{"n_layer": 10, "d_model": 384, "n_head": 4, "n_kv_head": 2, "head_dim": 64, "d_mlp": 1280, "vocab_size": 4096, "activation": "swiglu", "norm": "rmsnorm", "norm_place": "pre", "norm_eps": 1e-05, "positions": "rope", "rope_base": 10000.0, "rope_fraction": 1.0, "qk_norm": false, "attn_scale": 0.125, "bias": "none", "tie_embeddings": false, "parallel_block": false, "init": "normal", "init_std_qkv": 0.0269, "init_std_o": 0.0, "init_std_up": 0.0269, "init_std_down": 0.0, "optimizer": "muon", "lr": 0.0133, "lr_mult_down": 1.5, "beta1": 0.95, "lr_head": 0.0042, "grad_clip": 1.0, "warmup_steps": 200, "schedule": "wsd", "decay_fraction": 1.0, "decay_shape": "linear", "final_lr_fraction": 0.0, "batch_tokens": 32768, "seq_len": 2048, "doc_mask": false, "train_tokens": 451300000, "steps": 13773, "dataset": "wikipedia_en"}
MLP neurons of a small language model. Each row is named by its layer, matrix (gate and up: input weights) and neuron, and shows model dimensions 128-255. Each number is 500 + 25 x the weight over its row's rms, rounded and kept within 0 to 999. Numbers have three digits each. A neuron's up and down rows have the sign that makes its largest values positive.
A block is one neuron, or neurons of one layer that tend to fire together. After each block is what it responds to, as a language model described it from the Wikipedia text at the highest values.

L7.gate78:483493509465518479454547476455487514532518513516530506503486503502476461514507515558512528480475498488420502532497453528463520491496514488466509491478485495552464465528492470496558532526521483457461515525514528473563484532485517512487482534493537506497449505476481493511527487531519511496536504522531514499501547511525516439489477492504532511483482470521527458471440492490474546532494
L7.up78:497513508474538508497481505472477472527522482526517488456521507511490484534466504527503590479511500495532506511505496512493495513510517523536486485487493529519532474513499489512538510508479480473450486485505453461477471512480508501481541521479516499535526484521493499507477491484490498487493501437530487486472525531484524513540470533462515530522505496518514475503462498544475483493506
L7.gate79:528475512490498485455516496492468524489534473495531509492483510509457497451488459522489523509477536483513465506521483524562494522485469531438474505476500518484461497527495547498506509507507513455441510517489448496499494515536518522482504479517492539490517473544510471496513487492475504527506490539513460525466528467510512508501489482489521455463521491492513518498464485510484518481541
L7.up79:511471565485481514525504493477531515490459490504523491485491547513481516484493528480482519473445519476470511509494501528483531518478521527516498452485494487503490483495488532469490500490506504480465524491530472520508456542473478497467510519503473505514443552543556527508551548484512489478474461506549499505481503497511523506540473496498499478519506462482522504483481480485473470480560
L7.gate93:509523519451511483454505515501511466517531550521483533530469483484519518479479532537458525450444481504475441501539515513485505530477457476510470493463520488445427513479504516525475479502506478422493557506528532484471486503476489527466508493523506490533502519502426526500491518489468471498492479506515490504501517509471483522487511450485547507496534433514524494498491502496518511509496
L7.up93:511514509498512475509465463479463471477528520537468513469529499487536517495470498568442514468499506536512514532462482478488551546522504505504488496479505500459496471515531522491503531522505512505460544520507481476520486477481474475496464550473532499509481534469505490502499496491470501501487481493475477512491504514523491534539466498467553523510537474502504497462483443494473477477505
L7.gate164:491515548521524503500530490521524563515499505523523502570538498491513491498511514470467484463508487494484503471533495544467525515514481501461498500480522531527493469499493513542502493509551466537461488510502525476473503517495506549506490482514478555495541579506488538565534505518478528529474483480516494543529494501495504519516489518434482510489508512471533527498511461490483524488483
L7.up164:492510534497498483484543496515478523500493502518530464475518517514503518513486499529487477565466467559524458492445503473495539548542459527513529489501499528485511500514518510483544545515526485423502515497519501510524484530518517457486484523464563464501490490478518511516514501486489503500499494508501537516481538514523518465520541522499455514498493492503535495537516510467515484516570
L7.gate502:487525497489497516489533528483479530475531496513488469477518487518463523520472561483497513507465509550479478529475484522505502514503512510474509513470526513521521530470512536496466524486509490510517483528510514506473500536513515496545456503484512481513510477502475508501473483522470448498489473486473520541493513505491510543528456506514509526506479443471515473516486501479523497482528
L7.up502:500504510463486492500486525456464502506509538493528529522515507506512520497525549498490522478527479482497489547534515494489561517507526509509493522513524477438474464523546504493501526483472488502520477518542453488512562471493518502503524494521499504489489544511497461490528514500487489506521513502437483493518505527524462509556562459478470521495509491483526449465514494503480537525533
L7.gate804:465538508478497443511540538506484515446504488501505525495487446522454473493483498510475538551514492469464509502470485505479511499462484474461506538521495489510508500513525500505510505515499541502493484516478506463540487521549499506501501519477483525490510457499448540488503499476527512507523483486486462490518492517449504497462482527500460499536521489487484503506518483510485465469445
L7.up804:490450493508485526452500529514462520478505510489498504509522514515521503525540508515513494483512520466449535489475522482462505558499493483495501493519498503494500548510491502500489503451486480500536476517492510481467492502461473510470515504573485529510511476461513491456510475491505497501525511522522479523512513509491508472540475521492531478490450485510494515501501480503501507468462
L7.gate910:530512508482534466535545496500503434494514507512475489495479545528534512527491500503470487514524495583497506508516521473482525506511526507520503465481519522530449544478526500494510522535471534471510463525503513505498470543540512530480472488508522551505443507510518514506513526487538475451493487476493502517524513501530468447492542538501502465531503512497503507487532456518546514513490
L7.up910:502477440447552501463506499471502509529519516524537498512478482504490497506479478507469453540498517499481483527470532501507511521467527512485459519476512475546470549506523526505514461486449509510530501476523546504478516486487471493470484446477535480523516465517501512530466503458522444493462507510480544472540495520518508474505460492495478496527525469518500469498514473478461501526490
L7.gate1175:454504479479488496503506487434467501460501531482486505519496502523516519536488477481498454462489533507476477515513485489505485528491480513493506508536506566513488493476522521491515488509477514507463486521481528509499498532514497492517557506521519500456477494511522460534490486448517550496519511464514505517505527479533513494474488458504513473498514508512522480481513500559457475497516
L7.up1175:498468502488487505515464493543497525545520503499473538524526508514507432499491522490522509510533510465557476514513541503476540544515516523518450541515479539502510515474497511531464495451541495480512489519516493494473488489505525478514488546485508512426503484499512486510505509483472474489459472486465501547549538469553501506482457503492505486497544484477492495507496482464482502501529
Possessive pronouns and suffix pieces in biographies right before a family noun, such as her father, his maternal uncle, his eldest brother; weaker on word-ending suffixes like -al and -ous.

L7.gate485:487497498514527471501519486469466496549464512502497469445532520501520471468475472505483538476507492547473509520522474529453524506468516469447525520483499499539474465487481490518505497516516477484494568448483502518480498517508443496531437551492496495513502534502483506482482459508487499506538501485531511544521535501544523479524546554534539486486496475512495465475517477531502518512461
L7.up485:500476503513527527488509495505518512487508440502471498490507540488495483494471502514536526495465436492504516507528505509473499508504518519459501500514515494513527470515455511518516515507529513533535507543509512494499492486538506496466491521474529506546515519439478519483499469510496505483534499488528490498504531481495520500487522492501472477467532549509479531514493530508491521474475
L7.gate511:510537497490483501500470545485517519538521509503505473471514523490515520518431519509479484466511484470469493503478509477521534489495515481490511525492468467500523518478491480479479463482479499521448464463520490490498438482523471460475459574465464510487483519513456509486478536512511479447489517486489451505500500504506463487479475471515517470544492488484527508495496485532503487505491
L7.up511:516508526496468512519454508488480519528517548496461475452478495520548519511465510480496470457441491470479502481491514481504532502502506492511508505504487489516501479529490498483484468498501501485476463472519503488499488499509491490486447538493500467506548497488498454474468482560507480480488542476478498485513536490500469495477469471525499475513478494505499506476506500517522468531467
L7.gate529:493497498523454479488486499465502524517497493509458491487509497538552486503543510514463533518513444522485511496510510525491507453506468469469490517486493499499497510480494469538492487538521496484489490490517525503528498473474509455492520467487557457531508530512464436493507476541456479473480518506483414490498464468510533494499478500492508510507496525561484463420484518525453517478506
L7.up529:469555508504455480469476452471497508539525516443519505517544462523508508498497490511491483460532479514493520524469490468487438478496490519503507506516475509485490526519486518535512512473491513524520524509503500490526524431469484508496487475494525519508503489531479506485453509507478498520504487516511451509471487485540476505491529522523484482502516482506515491446469540488485529518442
L7.gate751:463538474486479508437519506473503491490521501505541483520481499495531527495491480484499535444513501489568500477492505491509510482493510484545480496507461502521530472474515497499512498484434486467487518483456507455485501482479505521541491508488473504509448498533515456474481484488522466529493516547514505506522512486458535537534526470501495476499525502511516508506539537467517516469493
L7.up751:477495454507492508483495497559515535472533491502540475510490512525447516545502506457475487482493483501423443512534493458498497515508524518504522530500498533521520529489546482510512484510511493486460514451500469486462517466523491510496503500510507522514498534504523482525536493521540471464474490480516518508483470499466496471519500520502472486474464547544536463512531530507499474493508
L7.gate846:537474508495517509457531499505496458473421501490511522509503502477493536548505487511439505480520529483540458517550477507511519521444501532511485521449472484499518524558445502506512472506482502540523490530494510572488488491520508510503511475522525528504495480477459493511521460490516494534502540541485535473476532521509481462506443517513534475525478514507479513524521480519537492495454
L7.up846:491509573526490491496506463520471469499481537523480520525490519479467497481485474505507481498473537487540530463525464511449494490472470445507509508486459539491516492508481505497495468525483480524513535548443570545517518511521500492518497510539469511501528481459498472510486422508513497489555498491496492534433507527517514536519476480534522529500500518497522546517457500501530507514501
L7.gate873:503501537514543459489512507503440510486526527486482516503519462527502481501499454462518531493488471474493498546504467514491486505488473517477504528493476494527548549549532510460500464481535544515515540527462496544504510489499481502477465501491550495517518528551466494475466516539422483504544497523516494509482552468502522508518542487525492524497532507491526485547490484463483494458484
L7.up873:494503488497522499492501480484512506513482515486527487473483524561510498491543484482500538484489522456496433479541509521477501482560503505555448478500458501486515511516500504501523505501525520453507549490540509481491486481493492513500482537478517509520525551524483496477516473473478524512450481503488470532482512514511519472512538475494537506489475514486539523511527485451507534500528
L7.gate1146:536552500477501522503507520519480521485543525506532498507475470499491524470511467462516516508502491489492523483518455516508507506507545495529508538509471511489482549470494456486498475534502507524491543499503489492505478470505433466510542490477479489500462511571479465528472523516452504453452498490520530526481491480493552502491493508523486537491499464510494526490507524498493536477525
L7.up1146:496518505472502496492483520523476498515488508498512515445501479483513502513556493491494477530529491494517530483531511509474514553449497479488499447509489467469494552513468465490495492480528496553497531519535503503471466495481482508522447503485525484492471495472534497431433498501442485473509504523501448540519537529492547501453477517492506487512507516505506463479515513471478518526439
L7.gate1201:497502555551485525527523505491484458494465487536480487468495479456512446469464528493539526444524482472508518486490487495482515520487499508517499497477497500504518540512482499505491438556520546531490532482521503493478485496502497496510463486508561481489476497508527503495497471506491501509472490486491433537522557537472485499495442526499482481524503504512455517493516491476486498523465
L7.up1201:471484514506490520524494494479460504467496514498498552476512513531482452475520488471563521529505497488495494512547501513540508531477527459517487427497497505496504526503489471497514453495499479472495514533551478528512512455502513548532491474475504459524483460519484473453546486517525514507512472514510495510500474527498487549515469484519517479517503520481511518519496495539463488498478
The and the tokens, strongest as the first piece of longer words (theory, thesis, Theeb, themed) or opening titles, plus ordinary articles.

L7.gate21:494471488469498458529508423524498496536474523543543476500536461514528474504483459473511482478515556491508497542499479517518533515501519485475517482492461517522517499504482489509464486478522514493490491536455456476483488483498517469482516540489501500503511434497495494481466491516528516451513509502491474482482485484512486526546542541488542471505486507514459505529492492463498473498464
L7.up21:495508486518488465477532529509468500495490518487483470548504541527525521505565531505473543518512494490468492487545439497480510520522513543475487497493513487491489511524467514478460527532435466471506523470520503456497476464543493517525464524523525490498505547519531490497489551491521465499519480497482484491441544533490506508497531481505472509446444521498526495532460511461502496496477
L7.gate49:476471505531488500459523456448509504477506546523500462478537555534487554497482481511531526491502458525499487489498523495480510514482467487508518496519498461504459473495499517475516498516443495525532500541549483505520560460491509510512494515460464485536499516472509495473520509489460493485506496491510557514467548471524518471507524517491480504523492516518520482527479532473501471456497
L7.up49:501493507566477521513483435477486472508484491512509496452492480554480502522539554486484494468506497530497495499496522502506551433474500488492539504502469506512557500454531516551506540532505470520512498467539500488516498523506472516513502494476506483521450492479535566483462479486495478517510491464505510497494479455467497517499477522465518503555518518494534490541488521471495476502477
L7.gate325:536530461470498525533475507481518481528528551446442524521464532509494525484492484479493485461535509494526475560510527521485520502470532524493486528502510492530486449488498462506490559529488496514490501539490479497486516474478510509521493463511518496506490474495498475469508475470500480520489521469545472516499489452489470524494508509511482507515542503509489503505486510471533518551497
L7.up325:478503484526462501523503472478485475546480545488492476500438524528495505493560500474511514466497460520517498504523502458529490497455514511492485537507520533506506513478516483499531516482495508502506489482496507494467464469487484519493493500507499526473475490476503523496542514486542527500470506530529510559471516545518509508550541443478470533522480515480454515458483499474530526499488
L7.gate767:509475542496472487458469470486454538522503452488530515534497472513545514517486486493524484451495483509520502469495497532494530482528495515491525499494494499479488479523520527521507505478518502478539472487488490529508469503505538506483522476491481522482535478533503458499531516491473468485505496522490550505514492472481467458513500481482499528497485500455508533492497510458474547525545
L7.up767:455534504494499518536541519483506533493501475528500471517531508486509470516509495528529507489545454544501501458534470496505507535491521474474515500470507476486514484458541472482506443499500519510471491486509505467480511476475549461484436463527490484513469530469500509502547508514488508478489514492530511464511501495483478537505472503476444546474450535529547463485503525462557489459485
L7.gate860:514484482509498531482527504459452502501536479505531502511511534466525487462454485519519512488488511500537511504509568528530475506504541521498524469517541510529509479491474476502486510529480500488475459534493515504470506528533498492508481491501510511455477465487482494471515522551483507513518469455560519495509493498477488505467536489468464462484477511510491524447469495474504501444479
L7.up860:519536488503494510454528512470436529474485513529486491541519539437519454478469474485528523436478531463509476521503512463525518468474500481486525466536564545472520476520490485496508502475485511510487494527502483516496499542481532525537477495503487479515452477524497501525508535480538520512509503467541514499483493533465481515495507505472553483510513512514525498511478527495472505490494
L7.gate976:499499479515512507487507522509530473458497518520494501501543481490506469465523523510519492525521500431498478508480478512523496506480474520518537492514521485525483513510507495445492466508513510481495493489476468503513494501501440475476481506496529528471518529486535451493479495497468499516537528492471516538487456487474462451584516498582472488526475495465497495528539513479508505480551
L7.up976:503513524510520479510477584501514510496495522476473473496497489497490514481478471483495504436499500469465501475455495462516487470514494515446504502477458512493494497499482512485499519513478482547539536497534475482513506490475478481491520526515516541509532498558500531532517492560438427496498515470502509464458481509497470518509494519465537532533505491477483492524482477459526501501539
L7.gate983:542519490454485494503473462522501460535532503502513513508520476479507494466462503545491518413528512447521488520484532479509502496501459469463532491507499468498493481532494521497470489517503526511499514527500484536523496474489521502495487532474517519500493506490485515489532500486486486509502504494462522521498528463500510499515479527467537514495517483502527494439514497474522508515527
L7.up983:505483555457496509484441473493491533537501507478489507502510485510530471509505470552512537505468490488525524523503519523499496521521467533511504517524481498519486517487507479535501487481539513492497538468519493478502517482484510503483468509477521566488492534460480488437533509488518474526541537490525490509526484442482473497502536531438523564469518520492460487552530539537469514504468
L7.gate1239:533489482500512528489496542494517514537489442530525441493464480533481524519558478504499535488502526471489515524482450493494515509462526536504471494550487477492542454496501517525497530457516503481525507506481474530484535486447502470506512487542477542453529513497494507518516519536499494520522515510492501494482454518528450504538514502492514475472558491526544511526466526499542528473519
L7.up1239:524475484526486502521489492510488489465443494520468486469501532457501497528488518425482564467516512526503502456511481505510517496447543514496475499515488445508531479484462483500547524499485463495486492524493524468522512516493506516503485540560519493544535514502504454538462490492481506540453493476544495513518527465503496467506528488493520519492534512498555453503445493511470502544530
Mainly the first digit after the decimal point in decimal-degree coordinates (46.'7'98611°, 4.'8'89167°), plus word pieces in infobox and table labels (Website: www, Goals, sq mi).

L3.gate179:482491504479530491514469519475519507507529496514516492516464493502492543482520487519508490474513494513532518510481447513498484508473488478514518510547496477478477523509446500488481504548488483479473483510507516504490460485464460483469451489484473532495482509507512538499498513528477530495506505511464498508488519454524502478495499505549471562479474506482497495496493482492498508554482
L3.up179:460508482498496475473483506483497496525512519508552481513480518497513532461533464512476473517497494517477516485494506514480490510494471506533534500509519514523453512509549530511490480503491482497512474495515477516483505492492506489518522521480470488498482553506520507485490495477490462483521507481484480502489542533489514510520491443516509508511525475519517475465496504493481533501494
L3.gate342:566530473529499498493503533539542518512503542521485569514473484470528500522503504507494465474487518494507521481501482476493508503488457536448452481544466500547514482504513462498529523529499528529455496493498562503454515503488511495467522499515519504450571528539485528485519479515545481503467510507512498503529488519487478487515453501517473534508473517519507485540474509480462478500498
L3.up342:469531506468490511503537497483502484517523510535510501530507493537480547511482492485499542507514462529481502512498496508551460479524511498492483472505510530487504529508500495492521499554546524489503516546480564525492474489462511472476536532539497482500479484509504483541495486516499547504506514515475498498496511535493499480482501465454502504526497499490528509524484487524489531510484
L3.gate475:539503494497420486482523479462480507490545494520525487494493457527536546511472489475527506478508496497502506486460509487473518496474493457526489509513508494495500523485493492489571439507519532520501526485486488509519477446484507490531485500508467507459508489537546484482483504526489461460462485554508463516501523522511483535473500523524514485480522474511495514490502524505467479520479
L3.up475:548462510526496512484494478454493517489509482480492490461508450511543492469515478481541472479521472507490506515459473501446498492479456446485485506490506495528495517467495486517564482487530532544514510470482533542481481445458489491479495495496496508499523472498521494487470511531501502458461498527503511522485515465457526481476506486521507528484495471503489503474474509518507506539489
L3.gate618:469549495523485534463497447461498495502494500501523499499488475486494506519473477463508507508506458501463446472524494521528464489503505500525483518530494502508479517504501478503456507515476467470512507493506499513485525478490469530522558496506533476517521496511487532491485522526496475508479491453553505464466457502436519499505498461487512484520481480468518488477521503472498503482495
L3.up618:506520473497475501500507492489482518509506522473516502514526439510467510501488475544516556494533498523519497571533481486500484511538524494477509497508500504484521466481481481512471452511535509461501491543535484486493495493523474525522565467513517474511520532512476487531498488468491504500463485499505502508525478520522492449515480552505453500528460469444514521502476515528503494511497
L3.gate767:489502480500513498518512472507505501498440503504520485414501481508485471521491508488530482536512517505481477519524499521489489479475503543476517530481511524461518529462539515503526468541525484534478510508505510491510475494495459477517486515517522515516501558494497493490550491540525487488461498469521501497499483495516476467498465469513475458473551491534521493468491550468468468537505
L3.up767:428551475513505523477537537482513504515527508542542479439485459473471490564489450468508483507510465482513547469512492485513466465513513469458508464507526511434471499491519491519514497438482463510507575498484490517495461460492530518515534545487467521500546478502505504458507462530485523523463533492530509508484505514527506509543499462491521486512525460490514524486486526467503516503523
L3.gate808:486480520485506443459480544501493530509516488541523508536494463483520495480479459489480498474565483473514507505535492533557498524514495544502512533537477508545493480458523515469497497484501502530491507479491500492499489501502487544538515491460506544521479491504461536472485483504514483461426493503508493512503502507494506480525476525485482475501525533481467474507514473510503492506497
L3.up808:438530500504530504521515545512478524493483480530553474533505449464501473500517472451473494497514476510477490540512530514535483502556493507485504484516483524503449497487485521507508463520502510527460468481494475519523497496495519519511543500491480517572480505540455516481511469486496491419445479516524497512454455505478497506475459494488513500466508515502452466477518494520526468520516
L3.gate1174:521493510500533520544475518517463491559493502445524569530535482476527499490515529500493509516502482520575459502490508534477492509501428501477488508579465495487542534505508520490473533515540489524471506492479491528497484454482524493469495493540505469475456519537489474506505498533479522459505514478523514494510460493498501510486479492502515490522533474542505502518441494495494460503500
L3.up1174:475486473515492496510505496493472530482498518505529494517481484529469497484491520542482517460537485503452491545488512508414499510526472469483501523530507511545509524478497493527519568500536510473533501463488532505503519503494523501501495544530509526506469505472499444515507521472519506512464515511472509502555485493476498508519489509454479484513521451497515479485465449540531550517464
L3.gate1195:464498510506455500496498482489492525493507549483507536510519495493541488505498503454467522515515480486523492513495496483468432527488493536415486489492496503459495462501473516455538514557496500521509508486519473531466474528509526550497526515483524456480471526560479525478515488509504466475503472464488500548442526515524546484535501500531502496520507511499477479503547492489497526521486
L3.up1195:487507509506494513502493510466454542508512515536471494485472502499461490453472527491470477468504482527506506543481515477515495488458483522521486493517505468502484580491467502486479470507510526487497506487485484464486490524464472466475510450490513513516519515534495492510501478472452543473507511488487509500491496536511447469487529516484480480498506518482473506528511503504488499497471
Function words that are the second word of a phrase opener, e.g. the in "under the" or "following the", "University of", "not only", "so that", and "ts" of a sentence-initial "Its".

L3.gate229:507489492484457534491475549467465533506484485528533567498501478458525491466505518500514511531499499508550499512492474517488482483467495457495543500524508507481493486492536479509503461476516513550473502541505509499463468506500495510504491482498558475478508474482517490546455533498525509464509527545529499507524460525531482468490467479525489478507480505520523509488487476539486486523482
L3.up229:522528497494530526497519485527528496522510523520495494495474514478495507479478460487527469479498546489498522469499527509510561518458507533499507480511509516496514501504485498553512537507499512556501516519484513501507502484522517543502554509463481453497543489481489524498504460495529511456527545503464495479522485460499472502500468519547500521491462513459545496541464534537535491533494
L3.gate420:451474480475476475518482497504474504536482482503530515448527519502508539511466485517531504526466476473499477494466482526469495512500491476510501511481488543484478519493492445544518508494523512507470510507493479504515472497446486482493522481533510472506533486498510529485464459476519496496491492484476515495520524504490493467476543507501478502475519523498491531488493532465445492472540
L3.up420:531498539500511452500531517528494492499481486500482502546493509543509482451505454498489504506501471476501486484478478524482532503506510497485476520515490543458493523499543476501471492506496497493466515495484514499492515466519467496492479547540488517478496508573504471487519489530469500524544493507500471468494519503475460526514531464518484507479516527511488515505412513486470501512505
L3.gate523:503492490531490503507533453511487492501515478497506488503498512472497505509486529502461511526521473515473497484515556501527491527534540484523478495514482511457503476513443533479497439479495465444514460513475428541509489485519477483509456513503499495490477502504526481495519512518503521481520502510498489454507532516460438503538529516485549487585473516463517476531564465502484502523483
L3.up523:474491500512459470473524508506458506529524482499479554475488470504502469512509472466494527518491505518524489476508566503522492445475547501511470505486486475508466517493490516484500458458474533497528481506534509516502486537522474505498503487464466486491510466496500538512474509505506494487526471521482495508522502500508496489528526488515519490476535499472479494526528509505530502518548
L3.gate738:468476537472477475477555483503544515462487454531505558486476487547542501517533469489516523510524488508452552485521505518548502504509515495488523522538526514482481515465517486467456510489506508510505505499459510504490496462487488465457492486486487499492533496499499468497486472529493524494508490505503491497515475482505483523477557473517483464501517508543481535491525453535504494507506
L3.up738:496526456478475538445480485515492533482535497490473517507445491504513488494525474469546504489511537496516531495544506467489505498491489551505492495484529479506492510497505486509499499514512495506469485464501514540467543483490515511480502544489483505471495516538517494552496513514499485541529489478509479517491488472547505513523477497512506428502520509501518501476539502509515468526530
L3.gate789:510527503544512463493503530512510484485531469492470521518511455465536492516492494483503518505502503545479510520451511493485535473479536500508501465534504536512489497504491469502497487538524490513454493471503565510458494487503551486496526539523474497501547467545497449507491491499498474495526467514562505553512498507469487494499534528529502485530477520491505486513504497512479477535476
L3.up789:513533480500482492469512505482504454524530493543478505504505528489516480505491448475525524507501508583475514475489486462517486503499516469473485519492491491551473525455535523473484512496531499516498515521486549477501498526508540483462518505516468502484503502518525516514522444522494529505496504470485480514490490480512518489510522517489536476500505504483509517548511503531447479500548
L3.gate840:501480496509495477532486524500456525482520513507473500477501465482514533539530495478527504493502490510488541485518490512524505484510514499502503491472470467516512523509539541472493504457507534499496472484489522547472512471493501473445502516499532516473495567541479514501494523516502489453499511479520500526438488472457502505531472477478510497477493572532493542521472524518470505469519
L3.up840:488511507489511496495492484502508476476511535516505527577485484482486482503466515468522485472531484497527479484491489533499484449494511493500500496475454540480501538493548429487564511524476540478494490537500521538484476525436533555473518530515494479522525494506514514520434509544460487507542471535533506522485497496501528508502491518517508497545462440511470538504506504500500502510484
L3.gate853:468477490508456513466475512526479510501522470432490477509478473493506536487502471493536498527490466488467483504459526494478477528470489522466464495520464547539499502481495514532562537497522525486515469472451481463507428490522528523470523490518460470510516502481478508490505508517500477535511491476518487504468525493501461456477516511491487505498540533504491510521444512539500470510551
L3.up853:484485489491507482496521476542446490483476520538527536495476473486575514523473489499477513497496508502504491530525494485506506489491512448511504515492531514505518471531544516500490493526506520511488462478492498499500509468459482497516473516490522516515477445516485522493507514521523489519438496516513492509485521514518498508525477538523523469478526503483472491461490500531559515551485
L3.gate1147:502477518496476458488487511510519524498479496553534498491433495484549513498459553473504549520510491517506476518528494482519507523493518483500489502479490481510498489449489504503471491516454513500483471481473500486497521557493527465495497489505527482490486537478496501456471531436481496458479463461505500531490498528487514475501522512518524511493506497486463518517494499482524527511500
L3.up1147:481485482485504521501470438496470511498504483491450474515526478449510553554490516488486494500530483530502489532519525486515465518496486506475505481522503494509537550537518465508508474492475531523457464465462496467532508506465516506496519480449538562529498491525509548483503472486471538467472506514499481474452526527470526519465488500516463506464485512510476495505501496465480493510467
Digit right after a decimal point in statistics, tables and percentages (28.4%, 55.3), plus opening quotes after review "said," and mid-sentence commas.

L2.gate729:543505477534535499485526457464530465465473516546532478501514491520498517477498487527541479471486468540472517495491496510496490524482503464515539533499491488504522506469500493507524519522465524489430489493538473498478517533523476525521495521526476470519486501469497523494502498506487493516484486533480484473539459510519455521530518451468524505504466487528503517514476504467535506454456
L2.up729:450488508502497515478499506467481506509483458532520513512525511481453521475459468514491501479465533559460467507512514476487459466464460467444547427486485484530549486492478483500540517514497541547503469504571505490509519533477497494463531449476493463536515493484485461435503490531440488491497486491510525488504450499480452539508533464498465517499537474501502490556469508465511458460467
Word-opening "en" pieces of split words such as enabled, environment, energy, enough, plus other mid-word fragments after a single letter (t-ax, b-oot-h).

L2.gate601:486539499483509491456506504525497496488558474539529468490537485499508501556516519501547512482494500511514478525422522484572491548514545533514544525492503518491486507515465491520527445543477484500500491452473518475497476493491509512502500518510531488475482484506470483519529513516500456533475528456497497525436519510492521502470553521490490542524508540506523497534509472501515493521496
L2.up601:526523500540535503459508465535529482494458534455512502498525486492498518518477528560526520518500500450515470518510490482478550486493507511432506514515526486506458553530516488525516493517518532481498514551558509510504499527455479505471508514506520525555459459507472535493494521546503483479507480508484478506524507506511489476508499478480529495477501534475517473485504518479490506469527
Fires most on "own" after a possessive (his own songs, her own writings, Allan's own label), more weakly on his/her/their/'s in biographies (made his debut, during his tenure).